Weights of a small transformer language model.
Size: 15 layers, width 256, 6 heads of 64, MLP 512 GeGLU, vocabulary 1120, 12.4M parameters.
Training: 346M tokens, 5277 steps.
MLP neurons of a small language model. Each row is named by its layer, matrix (gate and up: input weights; down: output weights) and neuron, and shows model dimensions 0-191. Each number is 128 + 32 x the weight over its row's rms, rounded and kept within 0 to 255. Numbers have three digits each. A neuron's up and down rows have the sign that makes its largest values positive.
After each neuron's rows, "fires after" lists the tokens most often just before its 100 highest values on Wikipedia text that the model never trained on. A number after a token or word is its count.

L2.gate412:117145071113132137132044139185049209113145126179100149158102116137111123047108108124122148142153174169109094063093108089123154077126064092071106150202148151097149144177172148134109111155137123130109149107105096114129148144111079137152142156111084124138102168166105061097126115148160137103126122124090128200085135115103090091119167098113104176131153131118130144130176178126158118122187167139086142166192078141092024127159089134092176128107126100104094125140200123151097154137100082109084121153123124116123089135113100100160176154112102126162138133135119148101155111177181125142
L2.up412:077187128152110090110092107142112115130084174117152137134097099118119115100124133134107172135173107151150148124114127144107070171145132073121095114138115150132111115145132172090120080133132158155105176120154128102098127125163099147139198112180142110120121052148107141159125101125159119064200133087113214141134161123139115137084156077094120131153138079172102094029202173148159103174150141128099131127109139085121137075130112114122089103102048154155137153109115102169141168142181156109061149104086069098138160111115128102166146100097158088089133166108075116079107066100112145123
L2.down412:164126167140158127148103073195152105146172140083111188132089110131130110144063180149087173114139119135084180126104150135141066059123116143078067101127138201151114123111103139135104088118052115127126105156110160196104125135143120120096086116117113109125177118177132073126147164186122126138146124094151130116172188124150157128169159052135147135081087115099112131155158145097150130106134101172098124131148166041089137077117162153135139111099141132116147054126127119131148141120122122108119139113142126117157083146091149162133079115114138090144117132154134101145132129096123144110
fires after: " f" 25, "p" 15, "ab" 11, "if" 10, " F" 9, "o" 8

L5.gate11:115144168167137138119129135129174103166135144132166145089180098154161119162149143126080151165100123115161176120120126121099141123173081087112158122065111061159117094112087115125115129094139166097149071103125165120168146074116134105166184122180114129123128129146114083145144162096130109174095100083123173105117104123084151125171138044155100100098121051147165121118052124097104078178080122119133108147138152142175114140114157125162145116111068211068154137118057124159056068100055132107085147124145100151077116118101104194091116144178166139179126121143109107101064102153166135081
L5.up11:120065116107129122187155164122160102113189166050165111121145131130120118109153108096128136203149079105139087122107179127062127162189050118144078104119099098142169144103142163090099084074153128116066134132104126104147121125125138113159143088179168068179098124160097108151123006089163123142100183142072196154189104106133140097109108085102149169169152151125133142145151133153116085122114124153139058097141167115134143092169092126158134153109141141129121116175106070127118074134072147102097128069120181133076105190110071164098121136147126094157141114121117123171137187105075107156
L5.down11:061136104127134157123155082088104090114072106148124110123193065143168153148125104099150153092105097126105126143096137100098185115142120080087097093134143167129067156151144163091101092114079153146114137158175151073105129197143140122103064164142098102155147145137151162141136167076111123168105105161142115144166091087091174198133133143099111133154145137198167130130130094118142113105136140175116109162129143087150079105124160132144114147088126164136126107134186101119121135115104183161114142127077143138078175127074151152159120161149112134072181093070138143073098130121205089171
fires after: "a" 47, "o" 14, " " 8, "m" 8, "h" 6, " m" 6

L2.gate137:106173140135170180127131172105097112095131141088115129117139057156138169099179176127119116108145145186106136137093100104138122162175094104128086115190101157106151095107119141062172140123100152125108153083111128102124124077084146158118102175073157125117151190130093114130140148086133128097127138115118090153149138117166131073116134091189189128079164059125143119117113092102075104069113168150083112153185177132132093101090112129130147060201157122141079133154133128175057084165081215189087093167169138162115075101115100190108120171103116087108156130154120114088143155155122147060
L2.up137:134192115055130151140121155167120149127127099156103155144188132082066125190138167109115102156166111145173166121123119128127123095159113099076088132166067075127140135195179089145106138140106087089170178058100150146101069114130183149096131148144106153132140076123099187042155117128179126090133135142089122115110062104178101148081118104112195118179097117141131156113134120120121147163119163160144127127105069117074144080101149128111161180122122107174153193193152181139152137173132109117123172097072111154089151103079158108123079120088134135080102137117127111139144100096116068114
L2.down137:103048172121174172120078164151096111109157119211107080154154113089120114136126150150082065102134138201114086147136119187104078195185135125103072099115096125141121153142161076124114136160191101108107115103087155186097150142157123144154149190167172131084107144135121138120132101123103162148166144120124205083172145142168074123160124113160117140121136100100125105179122182144153107132148164043110113135112132076107143106166134089159189110112171057143140110098180096136142145066176149122147152109110137154130144136167113121133140118081162134058162161083142137150138158134143094064
fires after: " " 80, " (" 8, "-" 4, "\n" 4

L3.gate205:150100117152158094159102144145157114119099141106156066095132130061122114101176121148177153142073126193150127122126170134161094144088160189105099151065179100117133119158134055123125186136137146154107062147110131116112132143124081141114125112099098107077122119174148147133157092074175109226119071150151171155157130131146128042109109153127080120136124104153089079111128081131111168133185127067094205123097103116163121147147157123123126142080147110155113157128097144126131123145182121114150137050137118143159149098166081076124107167077105120142108116146142117137118209095128096148
L3.up205:129100150189125168106075127116194208098175142097149036140112148158092142140157091154167078133100153105118126170124181107153114132110127126095081143108104131128139158106153134085138187111116091119158194145084131133122084172115189159136118118082092124080104134073114045125079107110143133113129142162064114184100150083112151119101186176160159099066129091082122115150127129139138151178120080149198129163130162108093090146200151165158149113129134115155143194085124139156137146103140157140091156071134113122159152134120102134137153061153103130199200158100105126129112136112137123119
L3.down205:094185124060080119089142131117111132070121156168087140142161141124092092148088128108107135084124128075158121106126088108128164125153179066171101103144140171192245126153137151128114151121128162148166186099142083132171102127134146197109089130103125135137128138073142093136154123069169094130180145121147088179084159129127123132173098108171132122133130140135148163120155136144164118117106081130102082157081135175175158063101100094146090094137176190046119122204174147098143068113126077134153186088136121126126048078103169142108154150154101059118157103124168135122125101156159149117
fires after: "en" 20, "or" 12, "y" 10, "n" 7, "al" 7, "ar" 6

L11.gate202:162119160124165114174148103105125081072150133143189125107112152061085137116174048129081146179103156137141145127133160092128109191160103122137145143104182131123159147144148136110143140141136207122118184099146156153134055040124136111139144195152197127156120207145146155100137116144106134138071124140172144138119127102127088091215097095177136113126125092130134119108188088152160084070093132171159123104089117137089121137078137114204109130149085114205128114118155134140113116144076099144091108119124110159102188132112095101114115132066166131085132167165175110130170194140147121089
L11.up202:131107135117165096108142140155098131163182162155085179149079057086119129167189178090150094165130164154147107084169090171132123130082087072104144083122152113133124099120109188134110144071169123141143199150116136135082093102162086166114147102101144103154136123076128175072146112061123112084111144113107172081079116149173109090160090063142159189122107170119125127058114097165091146154140132138132157122157091126146102085098128152117096095103139114108071139074079142108150113124092179106180086102170163119142061128155116088098157095080085185177167078166164186096155093154161143143
L11.down202:121174117164135088131050170182149121134106082170145145177186137099139145116123207152127145113099151140135130091148141163152138109168108104105118118126146125133124121105121114135066103131112141079101170158110138149100201131148135147205169159172129173085098173174112109113157090112129191169077100143121188120122149032138119103105127088154118084123065143086134108104117144145128119101104187167126208125128119110122148112163113079103103115132142060151091120173167127156094179103103092127131128130123178132093114169153151153169180109097130138104118125133152196125075144104117071159
fires after: " " 52, "2" 10, "1" 9, " (" 6

L8.gate38:104111164121111156089109137096154126127080120115143114113040175083128087130121116128168120115052120129146159096109167119140103124134141082151162127087126152111093122174078165088117060091148192116125132086045125072162102118152094111134155060125047076119148111117116169133107110127149144109135125155153145100129148143162133057118104115128147066133051138173080056107138115118096156137097125106141145127066114148112101147145141099169093127141110135136161187057146099129100125101104185131157118099104188166095055146150142192157113177073137123137108141136155180134087112134135116150
L8.up38:177137090089158154143105174132104122113091072075131192159134113130143145167156106122103142122152120197115129131092126093128102112177097139160121160122107103175097097107159108153166132081148108107140192131099123068131131032091164109166082111146101193182103127162163166117124151104156127119165139086177044111146123150162166091161093077117091137206136173116117115145111086168193096161164082129108127178130111122087145143107106107189088098166117183101145096118116091140198086129107177084153193111175118162101142155178071106156136109053151161158119125142115148111110121151143147188
L8.down38:139146210145041051118174172113097124111067105112121147128116135140081058160126126132139096118064128131157142113072084117131132187058128104091079141116165091102139103101156155129142137142169113112145179127150130134098176102145149109054168101150107118205138112100164123194130061073139166133122100169159145107141109139115200083113069114132115119127146123139018087152098129112083094081179153140098142099128178097168055163169179124215123096139086133117135124112112095128150193127107144151137126099108144141148102146160068127191166168109126140092120100160151124127140190127087075092
fires after: " o" 39, " he" 7, "e" 4, " s" 4

L10.gate389:114133131099120088165122117116178140181164173081120137112092033155149087097135102108131146107211084142151077111167137159107139166107135190106128205039127164105126106112115150114111104107139209126108169117104145183083077107156087131122143172136134130145118099168151130092144149111111154151167104110137105181167134164143136110116063160102152130206154181087193155116166155142138065109103165163074186079124088127110102096056106102103203073147121137106123160158098134069157114115133166120147150150097110142091148140123098184108112124144170125098080096141122115103160132165154101204
L10.up389:125133140220096165113101135123145156144147164139134148069126172150099109173140120153149172119140108117137110116096115126151129130169052152132175179163142072107099142110135121150196052135120141132170133113110126130077153098126065127187112174125174210206097125108124159110145181081125153195149167170172112113051165181119066137133106190124159140134109093136114114120086151173115134118162096190146122157175107156182091145086113176061162134134079093159114178154159170092150162112120112123202137149161117118084116230158078125158089124124078130127142124131148098138153121131162057137
L10.down389:121192136160054173169128170119051194151089137134087127109126108176125115102133135094126109145156086122125102044104135097137128167158146129101127130083135133083134114066154134070163131091148168101115123140141154152055105138138065100170136145167111109139139120150107142145148170118147142160127154193125101102099075149163128106130086108164135126074118169154117109103110098163141156174151075130179163145127140110136189158079162137121148160098122067106091139142088079160099158098147100118141126123139156095108187097119145114170160148109079043144115141172149122083213097088075186104
fires after: " p" 27, " t" 8, " pro" 7, " de" 6, "es" 5, "et" 4

L3.gate291:143149115075117168149094092168143111139198130105118122142127207141133082078159160093180166138119152208140157145127155085152102102115126189110142136129163172119121161165084145046124048136161123087196142168113160112108107127087198157123165142135120112121097100100149125038126138111123094097114172211090092169151130089115124093146107192131107120083124144094075075188133145136107141119101154068102106138074095128154148170119134141151155119140225134130090157135096162165133088130139096092092171093102134172142131156176126136099162122125123131135107128144107158149160149131166082131
L3.up291:077236115118154145118099050121150070129120145174081132147151159051166101114141062121013113094173106170140137114129105096089169128138143182117152152152098134079165162129119099128130146177188126167139106094083143156087147101113176088090080152056099159166138118043085094087147126133104131149093086095123109158150131181085118160173174129192053121091166152173069102128140089098121094105153141139207088139158152116133138110109081145155099118144153106191142144142047092048117133130135118060075073106123063105092132132148092115132199093085121144102133105150145137108104166140138154112
L3.down291:036139134135086110140140129099084096100093126145119111164152126137150111147194091088140101115156138135163116129160088118167131101125089124107157056096067124145115140120130097087091120187140109190165130150104145149116129145085103134127101187097067159093119184097159121155085150105188108183137103107164087165108064166157150169152097161166134073127102153118041174160073121176133159174167202131105170132115109177152139070149139133100142176086103113126114124142119121127124148099122101111107113148116131145134140173081149113137112181147154161175199095131148115097168202071102139103
fires after: "our" 12, " g" 11, " pl" 11, "g" 10, "an" 9, "en" 6

L2.gate269:158182168155109151077119160151130138115112194122091039177130152090092159148126187172130100139068132062141135097127161111087127066065129088131135126082177089115139083138110135102126150147127153100139130186110133156120135150103168118125152074092083055138210082102135171115146159156126122071159141154118116149091169138104065086119087188143106155171094122112131129115096124130060112074113147136116175134135044109150114174159178172119154128123122143144147135070179062107155119153108146140115087096133175153078165143124148119062117153152125103106139106150110112104160118141134151159
L2.up269:186177136135176157101125134094100184090147161131123117139118114116127196120124181148117094131082176132093120147127091113124156096117120135167119089108125048102103092161062169072134128093078153082139128108121146149128126122147101083086196162102155096104210060128084183112116128168147121156091142099099122166156140112140122101137166182151133200146091087142074136129112110155141172134167222126136137156162119129104104107127161115204114095121094127154167141120155084171138175206097112088151124089127095107105118129124096139137137161134126099052152094183144120098108140080159158149
L2.down269:136113118096112138141103110122144217076136146130103050072137077150085120109117099096148159143106180101138145112162104145135235155112127144081126182086152119139125130118133084121102180091139159114094177159105112099105096137089150111192125132141174088117134033123100125108137145116182109072132091102062116127109160187056167185120124151121133127166112087096201196116108094143142142073138096121107139074120142093163133153133091090117133156157125092148125201149126088128196169183099149185130093130170118156118202112157105119134132172147145074088094049105175126158143163100170190106
fires after: "d" 18, " Un" 13, " s" 8, "v" 7, "iv" 6

L9.gate111:134141197148156150154132133133149184125105080103079118110106154108074106119165126078124149144149143177052103048153182168144090118155123101117176125138104099177133088103085112157142158166138181100130158130202159097090094091113120134154137129169145132108156171083149164093148090157105059119105107099096102140095150104091150132110197095119094079118109078064143135074154184148083122132085112060164135105128167067118030093106136145132086092108154154136121100096123145062140158142110171128109159114102137122108085135189067118131166197085115131059125149088125116123147193150131136094
L9.up111:112111132100170162148092112110129162124133125149131128131112086156117127139201158136140151072128163131159076063135127143134134087139139184076169126147098086160191088138116126157087151037154130147128117160088104143135156110098190157216087127085137163178065119111129107134068224156162131130120110159137101084137152133136106140101095166126144154103116130155138118125111141155115108129123148150146124131124128143112137154187074083164097097144133116123142082134137137079138119100149130111152152132158133112100134110162095139107178140103102098123165167111131142138136182140130121082
L9.down111:171129139187147094104135171122085113152134165177120134140134118109146087161106133125107110110077153157180079140140176169126088132142116120096122127103129111170180133140077109137117143159210114105171141096070073144133157112205144126170128103168140099151144119109080093106122077142116205087140155105064117157080151131146137113114132152105155100095069092086102066104107077143121131162096169139118154163112173107094101130090128142160128195091123171130137091135109106117094123111091076102096144152042094156137134160159110115172120163080106157120206123111134197132163181151120089133
fires after: " " 28, " B" 16, " b" 13, "1" 10, "2" 10, "3" 7

L9.gate436:192129114136117089147134103147091124106134105108135102106142146122088160129131107189106163166087120080164170135111202102098162114131146150102147107090135140156145132099069108182086137097130176189119150101088169105130120090153082148156128147132166098140131192153142110132105101114145108173149139107103104171152172102105115118136175149177135105173115124169088137079152105107121091114096133036149099141071127186074106098025115130128107145170099135147083090128127154124152077125135165104089134171138125138158155148086135160114166063079149118159112137108117119080131124147046127114
L9.up436:117167144160132097114117103119157181187126100124107127146119184103124114080125135095146127125167072121152185091143137089130117153110070160202159135195118146092088140163140124073077090112118116172129159117129077185151188145130098103120223171110155084137156124153106114170191181094163143136106119125098149118134122120155189118134137185138143162136142157143135119104164147131063150076158140140158141119167136108113147122056117115119130095131131107126143198178122110163131164124198176084147119074133196165073141152115087124116110151110123094092057125120196123109126080185124124133
L9.down436:195141121114077158151162133107100130208112101185138140140135123074095175077156099136125124126133167151099147187147121113140073115112144072150142138144111148165156126137128142139083184159120167117123149132143125142144113057141124178134115181120163094154125098156178093113122135107099149069112107202168129157137105106101170126132094139127102071137092112091018130072122141120089063208076140071151137108114070074162151142149096105158134143101145118081154145154085150135161100071128193128134100070142105124130146153124073147158156140103145148099146113111093110094073142110104126125
fires after: " h" 29, " H" 26, " B" 7, "h" 6, "ist" 5

L11.gate350:146143194117167138135118106120163115186197103132170070179087108079113079080072155113101093075140129127122152169136139107144134123084157114158141161096058075160092089177131155089129139115121141037089160114174127116153115104101153169115122188134100132136127135146137142120153137113103145131095188093084118098125120077147105121128132121150119117151142099101084151121202109185145131095184112114100182106132128087153122132103078134155058120096075114163150145113109114092104094146119129152159116183074125175052144116075168127179136132165098141162162140094132120162077105126176111145
L11.up350:153184146084074060076115145143179174126115178142177156095139143147132063122115138152211118170122140144161069136101114167129213131128147061100144139097112143221066110124066133131158107088044095156108131127134061148117105126156090118130075117126153092150099126100145043163122131112131162092101094134132083131132149153154090080106141116125113127130133156145082129147099055157113145135118109160159125176148132111139107167164145146093130132106151090123129054138188111162114092154098141122102082142179172167070164124135116090145160136131147133106184092112065178118123082116113137112
L11.down350:071108155152150162120084142130139137103205089106180069126135149134085107117084181187136187110093095150089130122107113121154143111140066136136173152138147115123109102178163122148151118088151129131123121146068162124095178188131161155142137134176138095131121175144109128120129122140057084142075100050119133129099207114071142130090102103102150147091140142132103127102115178085163105112098156144119107148157119104178145093091167122110093092122180189091143080093146140195123102131115158202136122189151054086086049124143100039121118168107111119140074107106160135145104143105065111076
fires after: " wh" 15, " m" 12, " s" 11, " pro" 11, "h" 6

L8.gate189:152088132188163107077140164152143125127192154124141135111105111123094119127137162081173061120123130105095147143179086141120160157101133137128151084136119181092103119106209132092045128092107164127110157180144118156199153149153071143123138168106140118130136183145133116156127110130093156079135142134151127169159165155161124141240170132119057086075114128136137110071139108120161150138140139065066095166091140139090145158073122195154101077145097193158103184126107117114127124141118181171098167150106098156134140113135155081148096121128099145180117133180100134073157167217114124130
L8.up189:117179153120090120130123080145143157083135103129123086188107079129167136131136126086171094102183129087094119104136141147076143175165162107075153134107151113114080132093147083197152117100131143085110114105144204113137170119145095131108135153134159063103132172093118090165122146144135145209165113160108158075134102162102190093154095106132131087167144125152113101150099143113143140132146138117140163139156112139116137118140179140122117130132122132159123126131140112168170131101176137162098157170107182108153140093139122106104124043082112140090075109124151114148102127090066121115
L8.down189:086140138097120148106154075126121118119137121149150157166139096152145091089116115171105108109123120109070167171135093153150165160180109114105147094172124185161177162132155110138164110113134175059134120115153136101122152141086180136136149130169169111150102126102127141087104090169074127147121159068189062193128123136046114131162164096143141036186094079152123096153104130139161116116139111093087149202151084130180120130115154177128142156129089203107152128089124114171175135074127146151143115167084149107158139075142176124093170144176142123078106082106129141168136131065123060095
fires after: "e" 23, " wh" 13, " H" 8, "h" 7, " h" 7, "y" 6

L3.gate200:111119187117087105085107183136157099096159126109123150107103087049095139140162098192165156114142128152126089101147154108147146093095131136139140095113165124128108115138140102197120130142127162167111164113137136162157151118112105123147231084063124137121188110147184122151132128138108134132148107067146101153155138143130128105068122098100168113081088186092138113115172074103132103121076158131105187148092128133145156173173186133151104125125131119139088182152171165167136128163129113116032165136104112103125103168064144093172113182098128183223148186099113134149099168172140160156
L3.up200:145118197156144111104118144148126129126130087071157136128191165116207103158089123154147159029209131105181152103104092101136094164144124107153068130159147145084095092145147120096150110138121162142097152135171137119120112108059174148111190174158127171146143136124154145154123138151209177108129107087103166098126111078161135162101143104170132101128128132105123148115107124082120129167130092131153112141092131100180119056133190164120112163133078148136116129093161159195149127123123160071143132148171149150123085118110187152112105136106186098150196132080071171075187113118140135136
L3.down200:150142108138093178134123098161167114119100104165117049132113142173106059177184144128140167156139135154126099094150164111123127135105168107129099076127087175060150153157116112133100163087078146135145152119205141162114102134122120142177127145146143139100170106136120126108177174082114088108137106172101126177129073122090153085117155095103126140143126163195061077109125119129148093219120128083142087065145119154123098110117147108134154168159119101117163091058059059046087113119118117167091122127125106116137119168201089122105068091113133132148111097057149077121142115031112127076
fires after: "al" 15, "e" 12, "h" 11, " B" 8, " L" 6

L5.gate385:124184053138129101121138186117136151118091171105155091129156114096166136144138171102164094099184130133175139191130102130124109082097136131170101134122107094135111139133150152119126140184123101140120077129171185183173094113147114129128142077139098194100093109126128014134120103147140099213120148096140145116139124122113160167123136171100173119159125154090128127089145124114177151074107052111093116175115115130088105135107085143169150126150091144114118154099096108161153184158058183154147160155186138140138141117147157137119162014165103113084110074149112142116116106106079117229
L5.up385:156142133135092146089112145182140172112138122141201112137167151158207152143183186167139103181184144103145176157062128140067155126140102179101151149095103135130118105138118183130102112114189111165156085136088134135104149179165115163161135127161128128090129156183117062083074077104141136179148100137130148119215148070151124141120131156089158160104102134135174122110088150065051138149187075182100129139078104156149102121179101065091162142128060152109157150130092116119110145110098106143160120126171106129177123071122131113128185092103040125079098124156183136113094141118152155120
L5.down385:125060130100144145101054243081135124142113067154109144153134178107127095121093174131128130152126144161146077119103095129126156155102152185115143114108130121116119205071081118191183094126109115068143165152115081077063131103083163107167075104136151090164181088111128040196149096121131120098118150177139147131161108113171149134087146166107163160124110142119154112195120115118088183085131143146104193114139137144114156141069151172140149097097071112114136153138124154108112116148096177150200158180189155109063121098131100167126149125152108091100076151128146108169133074120152136128
fires after: "im" 14, " R" 12, "i" 9, "en" 7, " N" 7, "om" 6

L3.gate501:148147127083110128140117088146148139190110170133116145164137102078095140126116073159097136118119128156145099157113104115071092133108147106158127137017163157123114141127114133135128120106146119173114079134131129125237049117136163130096085164092106097131190080133127111111106096101148089140115068176184130169160110129121142128162103130175171087117167114120087105136136092132075026120120169146108144111132139168147154155125118071115171150140111154160150104164076079129096085120150114106130160175124148146143178112170153131104144057146165110131121079108111130125160159114175150169
L3.up501:079132096087085121127146065123113109139081124115084134144109119142118110175125107154126129085099124133145172091120169167143088105079104089138130127152168108055184191181123115112142136157135136128111129099143146109052104087136169160125110109139053125146138120158143176188145110093115125053103159124182153097168131134167177104135145138136097184087079181134086127154065128125084143082062072098146138115122139074092116110121162181169096075104129146120110117071124080200104108140141134051117169125118103138158149143151148118119122193132186180115117192091141144101101173145139117142
L3.down501:065149168185202130138144129121098122151112157178076168116107134117127143121121077114131114136135140107117139068110060097106103164136163131173074184109163111120109098134125080110101111135072185097148114145163070110143155170091121145143094191098083098129185164087157108166111112162152153172117063122132127117111114160178138127109099152167136195141142145154096119122115096149127110155104178116158193079120133128163183106179098141131136155092146143134147122137168139140144106107120156093096119091217147176107148144117174062210157156177145097088173147133149186166145116084109182119
fires after: " B" 39, "an" 15, "ed" 8, " be" 7, "ag" 5, " g" 4

L5.gate13:165041121097208150113104132156071120090116130141090116089114060137157128122116139140085136151098076153179121149118160134154150082158174205131134035064142177110072120128129084119109120133149143125096135081150151074113151110146148128130089061102087133169160117134097138139114160116166109168156132170114191133080115113162159131184145197098142142162129121103098104138107142197138103109127174115143111151122135105145121133117128155165175110166097100164127131144068177150129159149130111136052125158155123104067066106143150105164183141080125180106094126115051100136130142106130101132
L5.up13:175108135090154136145119141138141034139155133089099119144153080156127106124160145118134130174158133125142210167085129153176207089148127140126111096141113118110097144143128141123176113129114107138103143103115184123100160121182184124167112042219081134189107170084060123200079164134118091168182154169118168118085101148142169137097145121143130096149153138126133131110122095165152141118147157129154113135134156066154126115187058132067138191159110138130176146131067118092092117145150064142085142129150143138129093139147136106129132134124172172073124046069030087088161145094096142142
L5.down13:120140048130186103141126118163135006041115065106120142156134146116140063126130104094077144101120104132140122152145107157076120172139139135098107111178142186121125134096103118115077058147121091065180142177156123123042146179119114103100068129202116084111146094182096092100113158163120136161124149161069114105165104147068111133173151087121103157113118142129134102109111109127063129133145156110135062100106115096125132080089153120105193074162138136143155096159145113144133135125139085163158140162171122098186179129127104148137101135125087105124130118098138113107119067120119139127
fires after: "iv" 31, "o" 24, " " 8, "if" 5, "ar" 4

L2.gate91:117158152104170166195107127123121124176131095154127133136175154099091117096165183080078099137186137149126159148139184175089102186154171149131116067160044077105106074085111116151121143105087157132130130095116145102128123119115116157171161199150152079166104188112096142115201104104138142129120133129115118094171111098211066159216161155100154113140148137099142113060115106145137073129060172094134109104156105086157137099102121088120089140138167104113135072162141128087139112098118134180100145175156143176146141127086121094157128089139173137086150132048169104144153142113161118130
L2.up91:135132076117104172107174132135112145167127178126087123135091112036117078121156095121132098135088144153122151091077149082132127100109123120099131106141062134117151145111148142138109140104124157043122185045159141082164118093094115122095118183074132083117133183100108137120151189142133166121158087096140079159155124143196109129134139093100183091085121095095095161117139058100084146127038134118065094114159126083144127133126136119124116142153151110125093170181103138144117085095166126178079126170150122163121133029102173120143102076086171127050131126088131064141108096132112147166
L2.down91:085140082126166144173084193189128145128132143146139185136098090112133150119180150131078155128166165136093073142144169121088090162137087111177117128089089102138151079124121147171172086127097148116150155112137191113129095094114130135187118158111135150152104188088094202120144145139118165147136154099151153126129147135139052065119131067149149120075117104057155111131146143115148077112168157165115118100115094167106163144081180216110095124145143080137155101163179094122129144137159083101133147066154128150060131152155122148049153175085154158131094100049091132137140123103178102110
fires after: " " 85, "\n" 4, " (" 4

L5.gate135:128110099134093179167135127178065122112176126091126127113162115130158165036161127106164139115178098136110103107124138120109061152131156151130152125160114121092079162122072148143138118089147130102085147090143101173144145113108140127096179122131077122156142132203171083141085152129090150150165137127147147150166088086117030152119119131124168060132115158080181089134122094164089147159163115158078169120124179130115083121116119113155103173106122101113074129133094090093120176083098073215148118142134117112136095124091094117147145106132145136104085141188140096081155092052070074162
L5.up135:154165097117096143081111083159182078108095090114101146147170113142154151123180132139119090166073121047085176119152144186138102103082080120094100144163108102109097179116149150178142151138180125153142132114106133068162115107145134154101075177138116058103125117094107109116113130168126154174073105149149140128125110126145116152150074120114079164156121126129153086200079171158095141166131150114140136128137164163138127073178143176169127135130098099122173133114103110145102128117124112145152086114123132163145119110071173142142105080093120077133118114215120107095101086186109198110
L5.down135:130151109165194177157151131132137093112106129154148094136131172071125189112079111148157125168075143181146060188160126140070134156196087129137097162163178097128078087090082075149132185098134074157083135121073104105104108122079134136158094130125154079122117109118089132142168169091124169082088155155111129133143119144156083083122128143117131146186103128151144125085147143138145151134118134097112193160144095135080164122114086133077141146061093142168138155101132135120105125115119153132150054131091155128084165172130105149111155127151145117158207140103157143150124127150097124143
fires after: "al" 12, "i" 10, " M" 9, " R" 8, "o" 6, "ep" 5

L4.gate120:108075182157116116118101126093056159116128106105079163166067149107078138073175199147104149099153105091121116124202139071153110158166158138122089091089121094191073148075160133115107085141118146143074109117128170155136170133176184140126182121076097073114112107134127122069125175101227183161131158121135115187135144155119159123139197129144102132127144140098091049122127135129089138195149130118086134118119153182147148118127154150121151108115165113090107102091140090125102145204123089106147087111169142117124108130103107135158130124135158101103127107143113101146164185164140112157
L4.up120:100139210161168122164069093062147136114076104113052082141115160186099085154098106175171154113084105166133166136156189136131101140112175132161108080145141092136152124130124107098126135216146119136136109157148120089134112129169172109117198094110090166110089140107108197122109155097172124138125123127148095163124160150152172106082142123120166111132185139165117162130062115122092163189130099118078169131119093136128108143174155117142149100054189151136147109074103139100119130142147093140140094187135139180144176114127098138173097126135156089082076073103060067138139190151158149102
L4.down120:125114117166108102128149114193161128193131116115173123098119081137143157202123125074146184174097110143107126113097143104101143095121101162141137109073178081177144129136142161117111179137099114122082087196177132158101175174137138128198245191143189123100135121130110177109096179183088184089102070061086175132066159151136167130148183167127110152135091096118180200126159155112164156130127127155114064079087086123115067068153138145148123167130094126070110091086136129182149170122118103156167127150157106109116142145171163125079129186142163084115092100164114115120157127117128104077
fires after: " s" 17, " S" 15, "g" 14, " n" 6, "d" 5, " d" 5

L4.gate117:165094143094107145108135146119102170118169170149093177167123164095124130116171146139145092127183127127121159153143108126049128106111177177098142171153173125117073112104115098098177162114113127167144185135149133163148143164068076099176160106142158114111128156120135123108140080123208187102153164082129169115168119130152103145111111172097141126165178146142162105129094099118200123108148118111124128131136111118096141162108114081146084110122152131143131124197152174083102146119191140156145173097081131076050131144151129034133125153105142105187073149217139162130130108175173123139
L4.up117:130138162095071151118062117165087113067201148146134179156164161168132114186119169090107093099129121154135140136097146096160128169127127083144153155143129136114035085071114095079150100115123142178137126130186141145112109101125135163165151105160050121087099110085109094118127074112112101099174139147118105179127173139095126204093139193086158182199149138122124100138116168074149150174104095101145106121143119095156108091130106123129096076183110140113148141188164176122075160173152172116049155152141172063156181130109137104113104169148156086138081146122130079103082141138157146145
L4.down117:131117153100132125081126155145059131094171129112172105162208123094094126147101117165147076117103120054138157170131094115138117109141137094188084170138070089118153201084181088076157061119091184108150147144135113149064117147136113163114056074134068167114120134118144116098182052098114106152173091083151086074184135195162171140071113124110134125162138129103163169142158116124148173132106084197156142168060085177142146104143129102072089128092162139119146111097132119138115105102090133115127136163127184146135149139109124105113168181183125128090083092091105129127155155118162114108
fires after: "or" 21, "en" 13, "er" 9, "u" 8, "i" 8, "ens" 6

L10.gate480:089107174113143138130132147139103124109155132097122122115131128112108109082144149204149125134166121090162118113156150099123136129131131140112114132084116134127075123136183125093165109053108105131154135126125140158119159064127152116089142133142152148132204107096168102168051115095113117122134162090080079112134124155183093069140107077124166136200109160048108088106112163164172158090087101113089142115169142134125138127103114145162111175120163080165137148150116163107111070113114110101186178159121123117174084160145098128125130073184221099157126133124114170098164102178072134114
L10.up480:140121131138126122094122158075128100135197152148130161110135137112091199096206159140128075088178119122135101140067119095104096160135119062124160105174111097132141111087187136052131130094095142119135071132071216164130138148111151152149072177124141132153079121166149145156158168095127137114111121143157133156112100129132066064139150100111127150135090138151083096171155138194140119109132079180151121209148223161117159103121148141146143173189100159135109143073114073170111096083150152127163131131125163174125084143150085069101147178127142104145149062141182208119104092133122144111
L10.down480:111107130160112115148116081176148158177090108162175061118180114133112115126099142164159138127122151111152058154170214094144109170162147088090149127166104126098066159081148085122127100047109130079102214141106117101157114102125158168083079111114185091153146139109112121115100116108090135165099062152074153175134144136135121128086136159183165187130158153085140178117137151127169146122139139163117119133180079151189140162160068081080098095140125093132159066111179111133143125142157144126082162139104148103195085110100114126108139118165149139145072089158137141146141157133076162169
fires after: "ol" 14, " pro" 12, " M" 10, "y" 7, " m" 6, "ro" 6